Part of a small language model's weights: MLP 1024 tanh GELU.
MLP neurons of a small language model. Each row is named by its layer, matrix (up: input weights) and neuron, and shows model dimensions 48-239. Each number is 128 + 24 x the weight over its row's rms, rounded and kept within 0 to 255. Numbers have three digits each.
Before each neuron's rows, "fires after" lists the tokens most often just before its 100 highest values on Wikipedia text that the model never trained on.

fires after: " imp", " int", "p", " rep", "-p", " p"
L4.up497:121158168137165142089137118096140121112122145179130141102101114128076122111201097148090149190145074179138158197125168114116142143135097153115180154129115128132144120112112114147113135114146122173155145124113096143144121129135091123133118163134109152152116127111133158115170094115152112121098136123163156095147122123150155131115113148118176146138127134113115087137153087130100111099133112161137088140080159163137071154127119143107129139144107090119130136157103109125138154107139100133092143123104115102164098092103130135168143119137143103120128115164156181112127118142120095127

fires after: "0", "8", "9", "1", "4", "7"
L2.up510:164123142184089124176120143161149139112143121133143136132152143115093143123099148159085132089148193119148125137139126132141104150140141105111122125130139122114142114105107125135146116153171164139110138127151152144148120192123125126144181148147098119130168120115145112095075188158131086117107106134150102160102163121106097118150126110120147136143121142134077166153104116173171140129144123131103140178143123112128121176091146101127129148164134164148120115126159121158097107154093125099113147165133119120117143113126088128103132116146115168113131144077131157089142131137103131130

fires after: ".\n\n", "\n\n", " |\n\n", ").\n\n"
L6.up351:113103104147129127113145158128134146114114128146107118155139136115124142106079120099135149149126114148104173137124117103098134122105110145076109100095131152139151137120149126122121137088143140112135134148196137100163158146123134135152134148139137130130097116113133144103096156168093118127111104147158195171129146113112131101120117153101149149146140122118130089148139104116127099109127204136124172159164125122103124146168104099098158131153120165113131097110133084123160090124151150090197108141124148127182101103092176088159124108169115181160143133148147128139116131153105135104

fires after: " w", " b", " air", "-", " B"
L4.up314:135131169093162151147117147089120112157084162138150125101128116154066118139055118105127101111149146125140064162153121140111141130076105162099104138125098114163170134099115130133107182114152106167137132166097126131101123145117129101128097122131120126149112066101142150134131150163168094145139147137136134139166114122090117132120204152116116128118131130093140120110148143128104146122157159159095131137118150125115128123094093149143171118115147134122105135104114126165152097118120122133158116106112086135133166131138113125132140148119119174096149157145142159125189120133110076152

fires after: " ", " l", "-", " al", " the", " ("
L3.up554:126134112136105123127087130101114143134114127142126165119145118133158103138158167144128151164179088105120107088082124097130071099145166117110132162141125172089141144113154098126130170125155117098107142133155101084126105122166105117083143178147103136136131119110154131117141135130103156146150119137125106138112165176128118150124113109124132133133141131096106180165132117127121168146133106144125098130093083130126130104142089100095145149126126123136085145145119129071155109121104181141086126171104161172108175112113153135169145111102137134145099095108152138152103125152139175106

fires after: ".\n\n", " |\n\n", " South", " Ar", " ar", " the"
L8.up481:084109125123129134138130165133171141129147204190130108142131107149139130132152131127100173116117128114107114128150129120107135154094151138138105176116168160139153116167120096105170115090128124120130128116145118112156151107126119112169122138156155097122158108148125128141103162142069144121106139121143165120107108086145123146127123139113119132127134102149098079084122096127115121105125136171131136149129106122138128121110079147087158141178140141151080104119162068145148123147140159136164135097098123140154133137103150131141104143146149172117108126116136168143106071109128126092

fires after: ".", " ", "-", ":", "–", " ."
L3.up552:122136115141126139137141122122108070191126097111111131080168115080140147124136126086143167154181125129170175171147133143141082136120135105110108097102143110078109156117152098099098157076102085132134151146128146140126135108150141143129163165154130145124131126119101110064084154141113142110116124110104096131119141132103132123165135148158171119139128145104089125104130111108118156124166131159121133112117135116121133107103109112159115138151138099115152123148101091136127146126107140084169157128095130134154134109164156144107133124139122140146117167173122140122136108121148105173

fires after: " b", " B", "′", " V", "2", " ra"
L6.up637:129136170130145121157118130143105118132131136122121097131151129113074133158147139136140099136131145099125101122131092152138080080102124138168137124132156077105085175130124180128131146151119133150158106126131178139128131086148136146119104151154142143140156153139103103181120135151129096142111141085164154142148123130094093141092156156125099144132101138093141136150158154115087108138101114121098115152131149123146154148110077103150095090117077117093084137113064153169107083128113144143151150097118098120116137099090133096155146146116099131137137158101142115148152140128108099103

fires after: " the", " d", " A", " ext", " Ch", " C"
L4.up372:138127132134124115157080100114132113113146111169104153154168133133178116144161129181148151149141142152156098113148115112108101146128113107061144126122106167141197109143149132111113097137162130144104100117081144135120143103109086115151098102133137127095130110134117189134122136112111102135094160148120122127192127143124147092146144108146117122156138149154128142122159192127098065162118140100131123107121163108117116105118108123130156143120119126112138143131095088099078108165113137130160135144134120111122102100130122163126150149160097172139130089114153173136124130153128121156

fires after: " |", " Ex", ".", " pro", " ex", ";"
L9.up666:133172127144161110167118092139136131141120144160136118088109098161102128093110122134115108157157137146119131154112144129121104111123171126156165141120104098149102147108113090147167099118136140144110114128133115153150141085101085203187124157144126149163103088130116120110107111149104119168100178087152131140118100095138120143158148131144130125109116146160097150105138153128132165098178130124123128147125105141100132110155125115128140086134127126115093110135145099126145126146122161162129112169142110134156107096109124095084132118131143136157134141146100109126096097099086163101

fires after: " U", " M", "A", " A", " Pro"
L2.up307:121143122090091162112112122128145119149155125183152140131156086116137107159117107154082135114187156126139138077153160152139073147132154139121150159115138117140087128114166098129174113106132160121079117075107124132128157143121148106140104117087150155138101143103113109131181149148121147138132103156136110130121131093094092120126114120104165148142098096120082159143123118105148129123106141138136118111141103093125151142125082097138183149113126100120127116155155116138123089137148110129132143115095104127147146121095117152095161150151098122095121100132141154093114144122102148193

fires after: " com", " Car", " al", " Al", "th"
L4.up793:160156087134166109084159126138138125172119169141119134100107141150116114143130132159104130141113092145153122152162130107122133124126085091129087132078122119128128117174141151127139129133136099086115157102140104082138110125134093137125086144126120117138128118178167165112136159125169120144136110136114115152166107117079148153124117125169107117137106084114139094116068167129147130142156129155123077118105137109111147130125101132145130093123113096158060141163133131147096134165158139097121122176070147143124125121152110116165117105092123131138146101142115138135142126139160138126

fires after: " K", " Sh", " k", " Z", " T", "tt"
L3.up269:163136119164109112127165122179145092156123149124090125142143148112138127117096126099117139111142107130158110064166125175163135138179126142116149138098152101084130135107140175106176132105071132118136125107136094081141088105103157112128129120153135154150081125135146143149106159103129157135114117165165131122135170130122148160139136136127132104096123127136130158103121167105137113119159185104104118093105144121113133133138137163136121135121157150128083114081119117114161161140115134123140113084130103138149111091128141150151136143118099142120106130153118118149128129115125082124

fires after: " f", " m", " ", "/", "-"
L3.up948:098101123120125140117161105112145128128075121130103142110149053134102131120105124127112103126136148173128182143074093139129069124105132121096146131127145122120123126110190102130157163111145127142144159170097119145115164127155133129149139193140065118122134144124117134105122149111146162145161143105147141153083137132090119113120124170136158155154132113110103092119119151114098130139139122121147133114097115152154121115169078141160172137121155103141139144156117086150137138130121192162137137104119133123096195095107106163135095129143113098121148158155144157138177123145160148113

fires after: " S", " s", " sc", " stat", " sim", " n"
L4.up868:102156116173140162109121132122161107157156156160119142099175146166112126147087138102096129105141120103114150109115128135135117101102124085142151160121150130130122103131107125153100147132168149112095119120069130146108123137130133140166087149169129141123109137156150153149145119137094088101144160128126131128163151125114118097133143148105148078116140125132102112132126131131133119118144093152122139119149125113143162142112144109118117100063118112162137155127216141126106119096176153181140119139130164113112092107107082145123157123085142072127124109171116146093121116121153101064

fires after: " comp", " int", " imp", " con", " en", " Comp"
L4.up591:164179123119123167146116134146142165146178100162128125101137132143117147133139084176100171172152140130121114167084160098114119125123110141109154149141088162097049155127160131150121148111119129137157157082167134121121136103108094081119111161108129146113169144157095110155117108127168182154140141128165163113127113107169138095153140163165093122131144139132117112110088104092090048159151156153122121118116141145098133150113157100124144135110144116097071165155125129130146133110139117106134123153149080130154120114129116106129105153132153172127114115126117151115129154127153113115

fires after: " b", " B", "B", " M"
L3.up472:158182180088115119161103159097099125128107158094136130121114162108132099122155142139114133111127075102156115145139127145123129099138093120125166098108122108135171122097136119142134164109182126105094083100074140144138125100124125112034139134118142130171162146108097111156118138149188122147104099127146112109130132121120087131089174122141108139125099115102113150155168107132111095161136155153121115153149149142140155095130135184119120136112184109167156105115129159155083090115107146103100147120109112140114144093085113136106134139126105119108172129123148143116135172129127159122

fires after: " f", "und", "d", " F", "m", " t"
L3.up539:187125110151161109110106129161116148149137140165192130173100140111127127129110162150159179100138111130106104099126160148130123044145109114132123146090108071122152132103151102114176132153160084147113144124113115091122117122125120136155126120143154109157115108116110162128083127146155140138118131121098114134119115146127166167122122145153105131125157153136136150146138132171111137072125130163128150130128143078132070119117125153071153110124146140119105117168109150095128139133144114098151093116137092123111121096127124121121136102105100115113162140136107114142133133175103131132

fires after: " ex", " s", " C", " New", " Ex", " em"
L8.up241:125086123094118129138119094140152118109133146138115151116105136138118095128117154121127125197117133140114081124102189151108099134151155137107144144113161133142135072095151130100151114151121130145096122102099155151180160099122131145108160173111089157142144078119141130109088104158121065126122135125133123155133125110118108139130092111159131156108143111127108173125116107142130098161158102131110147112130156178134144095167085118159121120111127096097122141138144133138177173149148130107152164130134100150100170137075125122121145113114100101147151121158122124088143156151139141105

fires after: "2", " ", "3", " N", "4", "8"
L8.up750:138143110098111128070117110146114151125113116143194174148083089129108124120119104197113085141167145121158133118154112150108148140093151129112143102093125172131104155117083130105140156132109125101097157160185163120128089081099135119170127127125148124111154148115131106118107125154111116140137104157137142123072108114145130132116110084142136104118172149079123136076135094126118126132105090121142145139135125140143164166139104134117116093144167116160104139111161163121094165118122095127116127127070097136084139097153123101123153135107119163145145124101135115150130146116160088177

fires after: "0", "th", "6", "9", "8", "M"
L3.up602:143151109116111122176128128124123133155133140132160133102129118143137151125057147137149144083112128129121117094123121118174091113119107102144144137131121159171163087120065164127125136134109160204127146128109186125107116163138110134090129109103100123166138147161153165122091151172157111125102096125146143114105142108109155147140099122147128102105107152148131150110162071137157098076135149115174156132138115110138138128109119163133096124138164156152100139127141100122106121158111098154115084127128165130128095127140131153122119143107108116106106136106118152178087142157132175109

fires after: " ext", " rele", " com", "st", " F", "th"
L3.up987:136130082110125088138122129127149133167160131161072127120161160123157110100178132151145100178140122143146145116145140134110112109170114134127099138146078111148113108175154144123168124126126104131123133130165112107107114109114084135089101136133162108141153115154106143080127102112126150090099135152177115126173137119155135165110147128141125129168123123072095130153127142113141124134098144074070152101067101125109119154126128166069081107111116128127122132115161113140119119122135118155088099148130114175120127091159134115141133153129143174083134091124118122155136114143107130100

fires after: " T", " C", " h", " Ch", " B"
L3.up1003:163151127167171168127135081119128117149144121104119138114150115097110102117132131136128160145114123117159112133158161105136171135124128111118129199170084139109160125144137173098106167178143154130125149125088141155162096076115095107139115159129138133139116135145118141127097203111150145062124137146107131173168140098097126124150155124117113109088128158122125145111115106118109113140151088113139105098155136128140130125179110124138113118120061092114133133098089127113112094150135155136135122101150082103125094106121087141175148142151130119110123106138143140096112116145128163152

fires after: "-", " |", " B", " b", " Sy", "″"
L8.up885:121148119135173183153093114122108142131156153133119158154144159106124167152167157151099145151150133121139083127160114108133085136086110125159126137155137147135108110114102143127153143187142137119143128157118158121100164076130115070156095151129120116116112107124143161148142109131145090108136123159135166163135148113106155092163116143148122081102075145116101092145088122137082158118172134105145137144179141123137128106143096108146110085168128157109127136150125152142089127140129137147120143141155109103103103073150138106156127146142129158115127161110135132133157099120148092156

fires after: " K", " M", "ak", "ok", " k", "k"
L4.up291:131115122152088114110142110111098128161103160093112152136126145075123168086120120140137156133154103091148153122097114141116117126132071152098116125137153113138132141114137116094165166180113172107107119146147118112154100121107118122133116174162153145121115128095179075172118157126129108106159175149148126105128170142113141156120145126116104153166123148129130164122092160110131146124167115170160156077149122158142109152116131129096081114103103140210107146153133115116127176127149155079146158115101075126097108138154144109108146147108127104104097138141099102132129133099170076098

fires after: "0", "ar", "am", "ac", "ir"
L6.up639:125136131139114132103086125153109084103159122156097085153101153106127094162103159131173129119103173181123139116161173125144117097119125093102082114120140112137117144142143125101139154157124123146103159147086128096120133101092105118122172117117135094099115135144161125147119136077129157119101123152137148137168136153120128155156153105128157127072158150141170157106149132152102090071090175126125140118097115156120142121169080138111098107172148120141113086129099125130138132136142122092117145176136084140116130120122091110209148099130139150064143116142133120120132140128127129118

fires after: "1", "5", "0", "4", "3", "6"
L2.up737:173134127137149132106143159137115113108129158158143147143118087106107142165127152121144130115163162110132154103141128140112140135147109109149154130116111119131214127081074187121151127164163143132110144138117137146178126148130116141108185161154099158141136142146183152116093128167141148104145127120129140132092139140131101137130075126150177118150129117126129117128159119159150133129132100102118109149159117125148147167129108163118096095095130175140144120126169118114103145122105151110102137165130093117123133107143112127100142128099109172139134123091146185094127107138128110135

fires after: " c", " C", "i", "er", " sc", " Sc"
L2.up10:126097134154140101126096153144152097138095136149132142136121113151114115104136142094139126113087119113114136182135151121088145126132152133110090117185114111115111140126152143140115122100126105129107163188128145112130140152107087122092086187100165112126120159174160131133150085139140129091126127143127164119125136145119134083127132125106128137096137111100139137078138184073119145129126137144129166151090132104109112122178125142115131135103137094155123129106110130126139128077131138120156120108129122096156122085167172113152121092151131145124134086103073162136107129146152174096